From a checkpoint of a small transformer trained on Wikipedia.
Architecture: RMSNorm before each block, rotary positions, no biases in attention or MLP, untied embeddings, normalized queries and keys.
Training: a variant of Muon for these matrices, 265M tokens.
MLP neurons of a small language model. Each row is named by its layer, matrix (gate and up: input weights) and neuron, and shows model dimensions 32-223. Each number is 500 + 25 x the weight over its row's rms, rounded and kept within 0 to 999. Numbers have three digits each. A neuron's up and down rows have the sign that makes its largest values positive.
Before each neuron's rows, "fires in" lists the words (lower case) most often at its 100 highest values on Wikipedia text that the model never trained on.

fires in: "has", "were", "had", "won", "remained"
L16.gate272:523482497480451535527533488466517532526488481534526482473473482503448466537517524509530503506504492519459490524513548522480483487478483498507531526476464532517489478526445485501541512514510519513502517496474547498467504543525489481480460502499514491470518493472506456485503484504502504498520500530513443500495507481525474549522511496494451482497464473514493547504539448488490531502529563521526517481496548499494507487528482500481507500490466476527532505464471459493528462476540516485479501465466500502439487487482482498486505491478506523481450512471501505541436513524457559530
L16.up272:501491504497492507484491537472525471478472468511504506475458474554515481510527545459557479421484520464489501495538499487526504485483508524488525484509518500496473511529493488458450477508499506485510512495503489526477491508494478491524483530524522539487462533526481506521494497502493518535536459519488449473473506492509539454495545462520489435536535503482505540459519474545496507532516513438496492531509535513492512506535504544482514517473492506482506484484489463490465504470484508481521487504525471474522443478513492501470469489505524529514511512512511538486481510523452501479

fires in: "would", "work", "world", "worked", "works", "north"
L6.gate6:512460531465496470545530521491529516526465503497503487498509516527519514490527472505493518447501509497537485477508477482551483473478535532491513460491493498516425496488508475509473485529515499507475530495465488497512539540484491475448463451500510542465510526521484465485486484481478501516523494507519487536489509468546521517496490528482541478518491475505492463543486511534539511462538514543475482489492500492532509521537528461559542500497471502479519460485506508533517443568500535527523499537515480526505507496514501471479524506481535500490433478493501485480499499538469501514
L6.up6:494492504470495475473521512537494517481503525555497527531503494480437515530511487462525491533492498463492527502507512483443516516480535536492539517520517545523458509514449465539510502521461496491512503542503525527502510502437486497485553483500547485535464491501505517489472487486547477520541521487483477527486467485553489512526499491511500493510534507496481463506500450506544500460525515470503511511464503508486515507509489527462529506450467540429549496511509491540533503503507498524520558517525467529497473531487531481480551505514527469527480550502474504490485533486478500490

fires in: "the", "its", "same", "first", "previous", "itself"
L12.gate284:504500492499513462465515506482480498523464513477485484483528474485510446495487448493487524514552482508487505492482488508437493540477519494474519452493505474448515442521494479527497502518514490444505517542523492445477494479506487475504492470452494477522465511482498533563489469520503493489505498527487477492485517493440516510483462506478544516504497524446536515490504475504512511522511455507543507535474499503513493473470526474511509523517510521536505493488462503485488521481524483504450508533508538479508500482531523508513476548462488532482493550489549502540508515519488538529
L12.up284:529554497549469514481535488481523506491500484500489463516490474501532505509517553485483505523469530468495453533454521542491469507532506527468464558556515529479534496469524462473487489466459519507493532506495490541516504517506506453523496509489507499543452524493506490481497499479515477470512483552520527542491526480490519479486503522515515459478498506518480475529503486518539512511460496484463460517492519526465490517530516520427556500483517490480535479531491528515507536535510482477461523520517510499493489510504530494533520530491482535475500526476450489551447533509503463485

fires in: "only", "about", "over", "around", "just", "spent"
L13.gate284:504483522487538499490496471482523476510491470487464483488485548538486496535510520489513511498515518528465543487500568495484459485493550500492472505510492483513523465451442576504506481506500475493466540478516518464497486475523503508488486508481524499503530424520493467489511465500509542496496515518531510465494484469501466499496529462509493482500484494498501492435526495545491504502491514489480479490438558497498478521534463505482535456503486509508515476505513492503479516524514506485502472466501532474461530474468498522512485519499508472447526525494531517517484494506468495536
L13.up284:511509505496516484494486512474509470492469449505469521505483482493474512471488532550469474476527514541516508527522499434476425489496554480532517508516508530487481490465540507478453514454489493484512532552498538501509507485544508508477497521512480472486473508494483451482501524503519500484465547513462530472497487468506459525563536479511474519500503484497492481479511502483503446446473491481535538513438491489436488551476489498489497489515501504488527474495500501523498503504481507480485459473491527515481495510508558529553512501537492489490474500499513536501499521499516525460

fires in: "had", "would", "and", "to", "who", "he"
L15.gate412:518516499504502505520510474457518480482491526457497501558524469536534485491565517493507506484505505510462505466551492489493519487505519472497485498508493516569468495468478526495507509528509495537444512504470505503477510517486557545521513530505537483536496474497494546477535479455487497513518504513489484499492496512494545531492491543519515446511526508563496509560490525506503503468539497494504504517470485455510432461500519500477516484479473517498478528547499478506503485475495516492535535487486522472478519512487510475506489461494497484522521500581517480480539495452503502498
L15.up412:514505524481488496508518547461506524538523546509486532493522500439452496510536480489487494499495488505533479469489521465464482500494500465486501490506494502499517497473486504497493508548552526521453514497524512536502502498544501473487524524490520523483507497481546550510490477511501518498517537514512512529477448519475495457502516492533449446490492498587457494471494524499523553485539461534523487481492505462493446475526519471515504484515458466483516522536539497496459486498495499452498525508469504563502490517478497490479488515510480495515467526530493480496498504464512568475

fires in: "they", "only", "these", "their", "over"
L11.gate238:520478497514460477495506441523524480523523522534470525458527501494497512497501521502533513480532441536489507479515517500505484519518505517495477493491528486483488519495493486531492527495470482483489516474524504479518485481518498506494498525506489469525456498531509506495456494489517484511450545522439502476449477489524486502499543473494473446513471468536472509446555522504548546469496496535508488537485505473482480490493481476488511513516500485541542525495547516552527508511532508495477473508518450495491517478499484452549538460503519487469458472513490476501471489471512479460
L11.up238:512501554538503427488515529461503523527501481517489529487514504503490500529497492519466468506533502496505503508472486557500455491495494500505531474474534474466481475502476509548548517498469498545527502519527503491503543522508484485494518522520542488545539438506508480466447523546437481482482528461467516506507512501503477514504453485471527524504498508448530501483455537536516501510500490442531500495484493502503512520496457475511476502542467524517508490494505529501489503505489475452485521492524478480479510482510508510512541526492511498507481500494529492494459498487483554485

fires in: "in", "or", "i"
L6.gate402:514539494456490522470524525502462506526508475492500492534488513514543537495490501505497490464554496464524502470501483494496474514519547491460529510519494541515488513520544518462531527512483480476538507539505484484496499490475508472488505534506453492478469508470440504498489515498454504500489503525483513476496500474466451530479535496488534505497494511458526476497530464514522500496484545473481460485492531507484491444548526470513434511497539489487521559504490518477501545489525530511517445517520447522486487476466481546503507511478529501540508470559499516542483503505520499461
L6.up402:458536452446545464493490441503454499502518515452476502496496511509517510503479493473513469485503539505539527517512492500501476488511477495518465494536544532510481519495545516474513528518516526498499496514495472519529509480494511519505511511508531492449504475514516486556414483511498468503480455485503490525493431517516516498499491508512486501519477510519513508550514474506503496454511512449484520492546488469530475490471497486506473487512549489504491502519522500482492478486501481523514489560493464488453500479489475498446477487515498542550447500501499512512538493506506503494

fires in: "united", "university", "college", "secretary", "hungary"
L4.gate399:517503520478516475551462512487503508476503528529483521510490583487521516451473472536486505503529478503509470489522535532518492524465554475507506515499506461544461474515525488490535492508462505462517446472471540478542525484454504531503480538487476510491489503507499486502495493492493507510506455462458528469489508476483474499518515503551496505532478458510513514478506501498515513497478504489520500474494467477472491491484508494544483498498457486506530500509468495507514504502484467488510501503476506527484496548538523544508500483492532465518525433539520500506562544502455479511
L4.up399:557490508497505461546474474479492477467495505504505455477446479526505489491485526569463456488520500514465494499481528481492531523475548535492488540468461471566485502516480510458490476468476515447510503508522500482458466488494455490449520514477494485529481530467527492477528526488502458483475530480513471486503485495479515482470481555469528504487474479445477540507539426453500520468504529513518488472511486508485454469512507499497485477494483541489498526449481448530508508493499491500519460506460518481526478537508491543478479489497496501488489521495480517532525492478487496487

fires in: "and", "battle", "formats", "administration", "1898"
L10.gate254:495529514515576475488498531467504507480531519486532511528515504523514501493502450510511507548527494491506474543492476496473519504481489491492506492524496501473522510460507461512571511467521504502511526523483480506501470481500486499502517464485445475498494552493497492486506480448514474502506497546484532554494451487440502555514493529503474493490501463490493471532533504486491545519485485543526503506500498466481572469542472477510471516503496512490483486444500491505510444510479480487460474495495523472475509553562519532483520499476493484479509497523482511527539496484472481480
L10.up254:517520481523505552483512512483575452483494508523515495511528479465499521547495494504549528492478483511534486504486472445488527454530500496488507503479526465490501503496530512477464525521531477498472503459494496479460455511499484535519475497460503491492526534477489478492500491491554532518460513572497496504503543515497556500514535517484473522528505503518458535508456527492522488480493502499535517494508501470468436516493447489512517512503469482472461529473469458501518470485465506489520509494531515451495496544509529503462503463438476481472483488476494472509462505520493509476

fires in: "the", "second", "years", "they", "case"
L17.gate128:500493558489481501502500476528499478530557506518516437482523476522491469528476495497509491476522485504481488495477512503492508524526521526508496461524499510530445501465512490475480505570524485518514470505504489492531513515522504489517500527539508490517458495539495500516505460487504489470520460501492468495500511474495501513532506513486468467517508493469508485514539509462480506537462471488530484474541495531467509442510522498466514524541459553531493515531512480490499499494525516539524525478513494524474490477478490508514425545467518499544503540486520538455525527522498511471
L17.up128:512518491535519478513477527471506479440505543550508456487519492527501476496455525524526466510518436511522520546482468494468508519522506498499562488465492492515512455483477539504522510496497485533518491512493534512507521493513477445497493490507515493494502549481520434506491521530512506484489505515474504510537462495516518518516505556538474478465545488450544507501516488500523537500550529481506477471501498546477524505522500497484489476501462473468496510476505460484513512529546476540484518470509491494529508498502492525521479529517544477528479476472527510504518506495510473471

fires in: "in", "united", "university", "on", "england"
L3.gate337:497472509529485483478536476498491470481500543492441516525483488508530502541503535495517498474518516522527450444503460467488506462562492481465483487521514522496485526526544528490553490491487512523500495502514519495512491501484480504486511490462533519481451452525518532495514483520502505524484538486458550500476504512485501535463479517477514545504511477517573494497534505451551511516511518500460542506539500528526529489513513516515501525520511507511514472501525483475540496511451509517512476517488497481498515500470528533489497530489522532503500508503543506516527512520497458480
L3.up337:519538495485495465495555460487516487486505509547486470501506480468524502537510522492522499448499510501442463498526498502472484479555500506500488502487501479490534509547486543487523481546510508549498471449468478525505438471489502479470500479490506511509463533543510443494478474551495522479511495512483479480507510530517446520488489485533448508487495507497503486541508536483490445515505516508468531483484514494547490517463518524486508497476502503473482450515522489466517521489533481492516500464504448516504500484506491487498479552535530523483450544514530500511496539494490468517

fires in: "the", "and", "s", "to", "unanimous"
L11.gate297:511511500480540460478514474438482489494531549486491475495477474546478542481521522536530487492502496480474486484468467523507530510500514466491482455520513522445487497497510490499522497509472505517488469536518500493503514494458463502509473523511470503518485520572550523523504493488510498489514474500519519519492511499529517493498474513493528532505477523516500466491505498466468454500518525493536533483458511486532522495508511504494473519494506527493479458509513530521525483520523533529479530501486525468521535478527485563549557511500554490498468446515457454503514473515467512510
L11.up297:481492470480506536487476476457526469487489490512488474498494463497515520516515506516537452473516462455486485536504493504504451483523522487474492481519513559480488472466528516484507516493486500493507466450487466521513504506518510502558442467451497513529489490522523500500519490506500536547464493519526528501496500531510502454472465520475477501500481455520530485499528519512455511485541482470502466476468487446514473484505513526440503496513513504457482487508523519501522505495526489522499530513511556559516489527513493531525480534524502465479478483506471538574504477496463527529

fires in: "time", "times"
L16.gate375:529515513544489537517521480465478488498516520431491478458512497479520481488476494486507512540493528537544511496530497514477489531523512499483471466510462469467527530523528482523530493491488456502508492491504497533459476494499454478482507529516483538505496515497494437528462498522524506481501471495542535526485474551470509523518546470496505522527485476485469481498464448493509515521515534495544536534481535515502532477496515499518508497528489532473473434469524524511529465473500480497503482494514481468540496522489510544516518512512468491518502533467530532524510494477474507510
L16.up375:458454505491522488464504513516468512526525500518486505536510498498520536487547517487471524557517485529512539507470500529474479518523519505516503514509481500514532521553468513542502515501473479466535496510524527524515554505478550483455497517501491532524525568502532495480490468539515519493500479540490515517502482501489531489454544535518550515498464464485477492475510470467478511507511475483512488523478495501490515485523526551487495548489502549479475480505465530497493514442511528531513498509517502476548478526454459491495488527478504492518533510479572526446549451460494509507

fires in: "had", "has", "have", "thomas", "kansas"
L16.gate355:484450527482484525467542480473516528489497496533525523497541515488495486493530518484509512489513469552504483514545510489498481511477484436497501501484487484513467500562542524470515520523493488497518504508478523505479478531525512512511556527486495527537434503498494500474478525527502496538489479516517510498497505493469539529545488468505499459472494502515503508494516540579480529506474526511533528493488511517505517442485504489490513503509505489514498479495471477441502477493517508448511478453515499450471455519484422510482482464490513482492487506476503462484494495453479509501
L16.up355:499503538504461522517483448472488492450540478464491486483458522526487482532505472539528488480456495547483505534562494522469489515482530490513497500468496488526501485513497535455545483530493488526500481471532507477486506511516513490545513523464527479453491502413471488490456525501475502476511516475510511472478504500492503474530498502515496497480501481552504499480496518538528509500465527474499536522481476520466505479508512509536555492488483484507486486493449483455481534478502510451501498468487540469455503497527473510477489495463476527487498528468481499487482474458487489485

fires in: "research", "university", "united", "modern", "model"
L3.gate100:503522510484515508486511474503502507479505495446512521485487470479463504507479548469537508492493494471569496470545497543495523501486487477508467483482507460488491500486485566525508486521515521484460486435493488522546499480492562535484478529485524450491481539536450543524503454497491499543496498528483520504509522481478493508511477489494451511487452536541471481489515533480496495474482497515470540487496512453499505457470507499449547504471477506489520551502501510465486481510479522480510499498486502482500489507465473544542533526473514534531517496454528525526501457484466492504
L3.up100:567551452501489512515542483511531498489481475498488452501487509493502510503462512533470529450553515460466470480484527436515501518525488481497469540545497489513466435488510505470491515506483522488508502497513451497478530499457472500509485523478520464490479473510514469439533502485505510498496522485489482535522499510501511517482486541479506525492523481483489519513530523483476514498487505452554485475479484501522508497506497500505496557501501507475509496477487443495538481492496482547508479474498484493522522515526516502488507558491474456462496568442550505494490538457491551508

fires in: "he", "after", "to", "a", "as"
L17.gate28:513491468487490508496525518469490500469485495460502451570452492504486537510486484523486497463539488513483454439518508502477475520547515497510431499494532492504474519493513500515543504555495508489515515507442539513454456507521470483477499542501478503516500484529506489473532468517475475491487448453454526493499495462484527462535493491530527485476514524488519488495479477500496493528512461517496495497495512487497480474485461473514497520499503481524551512509511516535529463472463535519473499474419518493464533517501503468529519493480485524513537528490444467503495513515533527508
L17.up28:525492483549553493492488503458548509485513505477470475498497455484525503521545526461525498557522527510506479476501516499500489481526491466525519497515497473492516472506487507471507515517524493481512513504460471523472490503505506524518489508516491482472478539508527460528450507445509522489498509508509510496517513477485540539509502495507484478505508536552522527505502511551526521534487476510477488513483547467486463423474501521553479494486474524465499496464467531479482466536491504508480507495473508516465465483511476503485480466468474544519480476471510508481531474483528517439

fires in: "and", "to", "as", "than"
L10.gate333:494520507498505481484466476503485439488508501466480505514547586483503516490503522514532467464517537509533473545491523444488515516514475492554505480474471521487504511476515523530520537479510526514502500535467503477495522487526480467527484452493478505525492493513486525509505488502507485512490543455528500480488475474507520443511523545472495534530530525527480545496466475520504456477479485483534484493453495533456466518523455524497482500517500523514519496455500508508506488497526486462528519486477482535536521517479484497487517493493541533509475476475463478523485458528488510481
L10.up333:529513515489495494452472543514459531500526540433468518487520467504493538516534521486476473494489509516493516508491499439535521516518503480551506508546514497480479468502506504493495502511507468538501487549508515496514515489499489501505529508547478506477492516489474443485490470505469465545492504528467489474450507481507515485506461480494484503533489513534464485495466493490508481515498516488471481486483511510526497468499406528495529533520501507567526491445484492500521476545519509467525480493488492506535510533497503536480490497508502564494524511504491493520514475488532512539

fires in: "the"
L12.gate77:490503498472472512498541533483469515493518490474524502474498477520511506507494503519518474483505484467527533485495513502485518523508476510498490524526524521454439472499504540532474532533474498462498495489513491476534548499515548499511494502496534522502429525502500482486460492481498465515495492481536495500526531558488529508502549543494465472491510501510475447545525508560526515522533470485500533477504473526476526473511514498518483522531485542497585468434493532487465522569511525529461514503460531477495480467527514503525517512494491486521537508513496521519510496499484467540
L12.up77:455496499502491486474497500463509434442536528512507529490499518493488472494523525499469495439488526470470533497518518471508478502491511514516488464538563517512537469492509493520472518458503484480497506433535450504510522520513498507529471543509468470525483472491473496507476523525519478495511500508504488515484498507522540481455434520508499512505502490508459512500513480548509508539486486512526504525496473471481525478499550527491532492503481493512499530507497528486464543515531506464485475529507478496526534486479559522483546573474489511511484502517459514550518484496512543480

fires in: "some", "has", "considered", "very", "have", "pseudexomilus"
L6.gate281:491489481483453502515504525493534553523460541482546467496501479538503488484544506515491487461543489537545510471520478494465472502523513481462510462457522492500530493448509488500512499465457514520467514499449474482486479465483494531495478533503506526518443506505498445500523512513545503499487497544500473474493479466507526524512509466484491498532504532491510469526499498501509493534517536546473449465476498507483491502507499485523543510531508534489521498486503450418479497529457508488486527520541481486463477485492473533481509532490466485480510495552478478480482511464512465487
L6.up281:539520496506476497523478450523521533482460485469484523490531497496477488482487490484482508507487507505512532485490462534475506518468561489487509465469491482523505522552468526471546536474477536491503528542519531517482515514523503544468487467489481541484473476494440473468470514442492474466498477507493505505566546527474480450505488481451492467501503517511493510489499482484486503512511508481492477538527519520455479537522489501513542528478523517516485510487540474478503484582486504515479524464523529495495470481538520485487456513496508516496492534518466510498452476480516523481

fires in: "a", "began", "born"
L17.gate412:486503488490497495523541528519524483488535466490485531508492487502479479510486512478515497464468492487466516506489503524495483527503478465499476513495512477513511464495558467468512470478524554533505516515465462495535441488443510519521474512532477514481437533517521516485534472520476498483454508491471504492485514524493503514469517507513489507497458504442501436525487527511530515507540482468505470474529507474494480515513513509508530483503493479549532518529521462538483505480457514523491500488528522484452578506503505479500517494551516461531512556493500508485520521481499511520
L17.up412:518523498478504471481547460482521501485488453451452520508521507540493545492517475482485514508494520499511572495486514476508525530507534503456496494470509475517462511467505519479472481480519464536516496495505466534520535512495462505540477528516536520477526476492510494496496482509473480479448535505529452454527513484465479551523472490524530533528485495485510501518502497536464477535488477487502491485475560551468491518490502484501496503529491499464516507506474496500453484533484516502520506467587533467502530458483484513510506520479505513498496503501497498510522449491511503483

fires in: "the", "a", "older", "they", "newly", "all"
L7.gate323:465498512519490503504531524503463471485542457491493483507506471502468524505523521516576490503485469528461498535464538513514518510485494473465498513552486548464499517489482512502510534469516513502482537496507507446488511552454483508488474514514456517513485510522510497456505507495463487543509476482532482502500501490482509532454458472527561523494507490495507480507484500543496503518494485502464470493547482456472539470507517478526495494485466514500506508519529566502498539501507492477465509509469563479501462525479512461474480493481515519485541469505533506471521489487514459502
L7.up323:480545468518504470510529527496491488489494489497499489499472491522478480492491531486451480496526436486516507548455527499508560535497485537496509507488554524498487476468541519510482510546505498516506513535476523481479490532482515527537489549531470539517496506530495522499504476554447487523488503489501498495521465483519519513490463544534545510530523508474493506506526524525523499540534496532485531502483524514518508525523540485488487505485499487487509470469494498535519517540489531504483502499479460498502519460471532509467490521484517574457494525519468509483509481473479463508

fires in: "in", "just", "major", "floor"
L3.gate411:474483511490481485479516548457468512522479483496521527483473436537482426510495519458530500480473450507493481518532462493485471502495517480483501470524516524503508526482501501485509482476495514534512506487502489529507564462487502470501518522532516443490486513512517500524464483494504521485513547477505493506508497524500486457509521516529492485512471576508505512490506509518526472525506517509478508516475524525480527495506517500514494486503497507531499468482506502499489506548524466449516509485496467552426511469493482450527516503522553505500496535481502474528488519466516460495
L3.up411:469456514514497498473492539480478452525503522527500522502489498491510453532526530448539536458489491517518499512467484492488500520457494515447492462505521480499486502511481486478525444476522502538494510485515484520492539521511492495466518488523482473503512509510522501509490526486474524468480555491508508507536534507518509493486507489505481516517516526474513509514503523541521470542539533509489509559531531477513476462483483524514485447567516513534507540507513520515494482494504496472495474512503500493446518516534482476451517487458532518480490511529441480500483514502529497496

fires in: "grumman", "tournament", "parliament", "parliamentary", "architecture", "incumbent"
L13.gate13:515508495487510498492485562522486515484479486484495529519515499502472528490484560510524514520508535481547510519547506502474483434488507520512465501515473486509505472501470480466521487531532456481477486454448474480455510474466508524461500485540516519501472514498450522473512500474514543557492455476482449538500521455478503524470537489544510510470530483501507486501503487509509480498470489462462477484511497505519460522549525509522488545509499531516512483493490479458489463472494497516502447501507526494497544502485471496488491508475478510478548506492507483508505486503521481475
L13.up13:536501505482535474496488503462484485499555512510502537506490519488501487493479518488499438455515512449485434532505478509486499468498547511491508463486467508498472449493483526486477528487533519511508482532495511496462474519492476529478487506514529504491495506486488471583489529495473506519489456481462502499488458520505473561510495522504481507486507473505491433463472511509487479491499538485524484470487463509503463530486481455502528508522468507480516550514512468483480498516535540475465438497453466519534511470505475543493494465501512446512486514485495509555446518508529480490

fires in: "time", "some", "george", "death", "georgia", "or"
L4.gate123:496511504507521521496509449484510478481462525480499532488497471516537465487483497509484497552483513534529555465454512507496470527537542496466528465498483477493512536500471521557512462510483515456521479531508486470486527533555533448526487504473484486492534514495465497529466461502528491515489482517508510496473498528473474488498476498475492489511502481499536504479482463509488515459486486511436509534484491466487523520480503511549482517518533432556516476565502496525512528461484462490509467552517533493434522511451505514467477471521456505544501489511502480473519518502497483499
L4.up123:482522512483520501527527468541499513509477501511502498542513478456513516500487500522510527458532485502501543496501479492491544471479544522508485505508483518439458541508506555529496488542521481451503507460469496472478498469444534503510464475537533487506525500483454497511497507524500489521485540522466533544515515559490482482456521508523552521542506527517519506527480501520487456529498488467506474546503523565520542476492504510530491535501502522453469532485501477482489515507536519462512478489479482500521513540507478467453510565538469493485516469541516538499526482516479493459

fires in: "former", "began", "km", "active", "started", "formerly"
L6.gate379:510542513468506516519555472482500506473498534507462527478555563519521525502526498455457481551510519426493472518540498498491534501526424510512510525478560478521494472456496505506504509530508511514519487487463483472502525484515486469475501494467492550502519489519497446501494496499492498495515500494484481530493488487497518464449517451508509488507529501481508511507468473498495499492513518525486434507501472489506520536508507476463465505518495502504514509495552507537495525494497523494494533448480533457492539490529517538509532514493493494506518489491458496484525498471450503478
L6.up379:505507501515518515483521472540516538486464500490531535490514495510520525569490488517490479538513483482508501499466527504521505537475466512517518506489508503512497487472500483481539508554470459503511504524482464555523549485497489523485500513494509497478487510471501525577471490463532520496473541474458482479476539474506507530510488484537510546494545531493494495490489498510532478484519490440580473458476493494498485467487484504475505534509480520510520512521534499490520494530569471507488454508533515574516528467492482478499477490497487504524489560512459518492505455503512495498

fires in: "the", "members"
L6.gate415:489533479484489516471520476536548498498536501483531549488509479471519483454491480498490493528507471481499495499501496484505504517525486504520536545522502489491505447478507456487494476474521489498495554456517500461495549482515455514501507493500459542498510480471510468508495427491509534512466491484471491478526540504465505516481523503512476510521511490505496488515508496472446545475495504452519473522530525508484528466477521484475473489511506493551497565533508496476472540493466501484520472516539506564492503476503513501495521520533518478503531516452467544500500486461501467443
L6.up415:564470523459496540477545508463507422483471515504465521491489498538480467514443477477477499496562518492538522499512508491485501487481517505522489509525530515536524510512504539465459519514466476509478498481500510489508539512517480454480481521528519537512489481517516512499498456508472516527511474506518513546516519518496536450493511515505455483490523521511474455536529496512518469496503500537456494509498537517495452522501547471458516433506514488530521513498505507497430537514504492549482492481495502503466484498539546528539508508483497499517496521558512467482479503501535482522

fires in: "the", "they", "then", "theme"
L17.gate91:484483559490529519506503508514514452470520518488443530468487480472492510487533512515497472521536494513527509538535524539499482475474517481520512470513505567505432524511473475520523446508498502501476478517471463482504506480464499451481528521527509520478504455500463500487507519503521492505487490473489470501486450455493499489512503503478489494530510470474529533506545498517504537470516492527520519485552497480495478485498523499473473486541519490496465524468490492513474484487543479510535515495494522533505467503503492535525492532514517489512534491450557450480526495502510447500
L17.up91:487517455494497530507519519539472484496498510490510483533503501526515499500513464492528468514541531499484522520458474507556449477505532541468505511505524483531539473489479518522494514475517464530532532548551519460516489530451503498517516468460445543469514509498490506462502491529503486522485479513504515554514509542504532461513521501490503452517543518500456523502483441481531500485541530516519493483509492510499479503491525502507492461449480526498530486484467532470490480518454553495498508517483541527505488554505514514498519527535535528499519528539506550522502515501488508475

fires in: "was", "while", "been", "if", "although", "re"
L11.gate23:504452498457537502508494513502524511510485514477483493486499496482493493520499450493519507478464517523495483460482472469512517472464522537530504529538482493484466507486518527506510488502542491462502555513485506522488460550506503517501490542558499530494508500488513498479506512501525506505472527510525520527532510515523515470483416470512486540498489459511522512527488499503467481483464561502504453485531508531483510527510496478475504531496532518545464498451531509469535490517476512486454571534501518500453453493489494465548474507570491547466512522513515524483517459508501491518
L11.up23:501476448494496519518530505507421523486514508487454513541478533502507505515481497512521507511483486520501515481480498516489477480490501534529430514523489477473503487483506537534508484522506514522511508476513505500493471508515505498494566486516466473474482535524505497524537480520483490562544463464490499487500508511498513495478480471526538518474482535475465493507501493529526556494503490514526471548498521521487471521483474491521502502506527481477528476504546528520513465538483474516503425493484550450474521474524468499485482494521490515502548485512544495476572472482504499534

fires in: "event", "tournament", "events", "agreement", "parliament", "parliamentary"
L6.gate179:516511465489536547493472507451497500537471489466498479483523507477525533490489509453473514518537472496506500507535482489480495474478509488499462508535484468504453526508544492512496490476529487489424443513512525535488510519505508503480501477494444490535478515488466488496514490517502529499520539479507522508520500478525486501504520472491547544532476512486485463520513490511477499507514494529513511468480507437452537485521488567520551461474537507452469460502507466512505482506468501547507530492494482505490474503485475464526518504491450555500507491544500489511498512476514521497
L6.up179:508499465531468504537494471503470514524534543492480464510473475498482512503468502514484502520514512508459497518539496464519493518493525464488452476460522530502528495474518515531496492467571513494456513493519525494476515526572530488502497513467519480523508494495515486512504471512492504571515489492509458501517482495510501512510539456539504524500525541542525444506515522504508504514512491466467495501484528497486490507466479449526523509549517488482497500504502495513497515509480518438479505489489497446518503499514492522532469457512522484519486523518483530540465502506474495463

fires in: "in", "a", "incumbent"
L2.gate160:497573515537498511502531543534496510515472484539487529511462491538506497514534453516527510470516530476489482468477498477471498440508525497474528468559459516494481532471503485506507480486488486492504468489466512488523525492476505542512493484507485496505537488503514515522510522474504533498496489508532473461512520544524526482502475500497522512471499495487526536481501521487528496466465523498485458539484505507527487463538538504526442467519514496546502502486524535483489520511543501483514487543541481532468511518511493482481586514497479482514527516553476498556441509469514467524
L2.up160:472480475469504522533502464483458482514518497512472500515504466474461503520478535490442495491470489446483504502504520545496532470484472505507493489470521473473459510509500446468497467517536536514498555504509546471514554468527514513536481494529463471515508500518488492504492516486487514448483478469518531502510473496494491468503484475545513516483470506514492508478445472484512500508479533491513501533540507500492469491459469493494535516471498491526503487493515485531526449462499502458454525456477509525469459524504507499500490479482523502516465533467502450485501498520530498554

fires in: "have", "career", "after", "involved", "sold"
L2.gate39:485465532443506504521478533514523518527471532511521490498490492502486502509489524504518506563509455506498545495465501526505481528525488482501521503461507479491504454522492487471469486521494549532521479487508523490517554511489473502494548494520454521509478501480496520505464476534498506502532505519493516471515517464475464527482485475499535500451533537525517518528521452531522531462516518491509518495478522476520485482475473547499529470502495515506483510512465521509505498508511456448519483454477494494537524472471520529541538472519504488496459485516532529505449465417538481490
L2.up39:501485454509472534510530481521502536485485489515458497460500488509508535521516508544537520511528499502489522512471507538505533494572536517467505482476565505536504478506504473490482522509507471480502495457474515510545480437501485515509539522482494476508524515474514495467481509504516481495519494488531498483481483514496515496509504463473544502502546521500510489499505498501477539504489513505470493538510529473543474510527519521455436469476481511497483519469534509528481529506474543449463483493495497522494513476498508505500542509484540526511486534471469513469491480497536484482

fires in: "for", "began", "continued", "based", "with", "up"
L10.gate397:524456472517488500511548485495533513478516467494451524517530521510506536486493511505478469476483516493527513497473508523489487522507458517509480511462500508457539446443530506483518499491533503488524469546472531493510531480491510520498482476482479533539493495433519538480425522516510481538454521525449507461482539527508510515497510528508514496505465453460460491471483525514549468487464516485503516546491478490515504498548454502511499467503470472524539469471476497490503455509508507480499519479544516499468509499493486545492502489532506501509478513468477487497516515487491499445
L10.up397:522497535486546473482505489527498462503524492457465539493457468509486498498541515493495467432519483432495475503486467460512511523505513499479521502483490485535482482548499540512486512508509523493466486535500489472472518494457527516527481500536538533509477484459503482473483501485477525519524511532472534479462495503495487498533517506507463526460520507499533513497475541522478528483541506536449478487534542466515521506508513486493508524522475512493504517550496507445487521477512472485487517506493492479512544522568530532463511491538496497497497534489490486513540483485491535499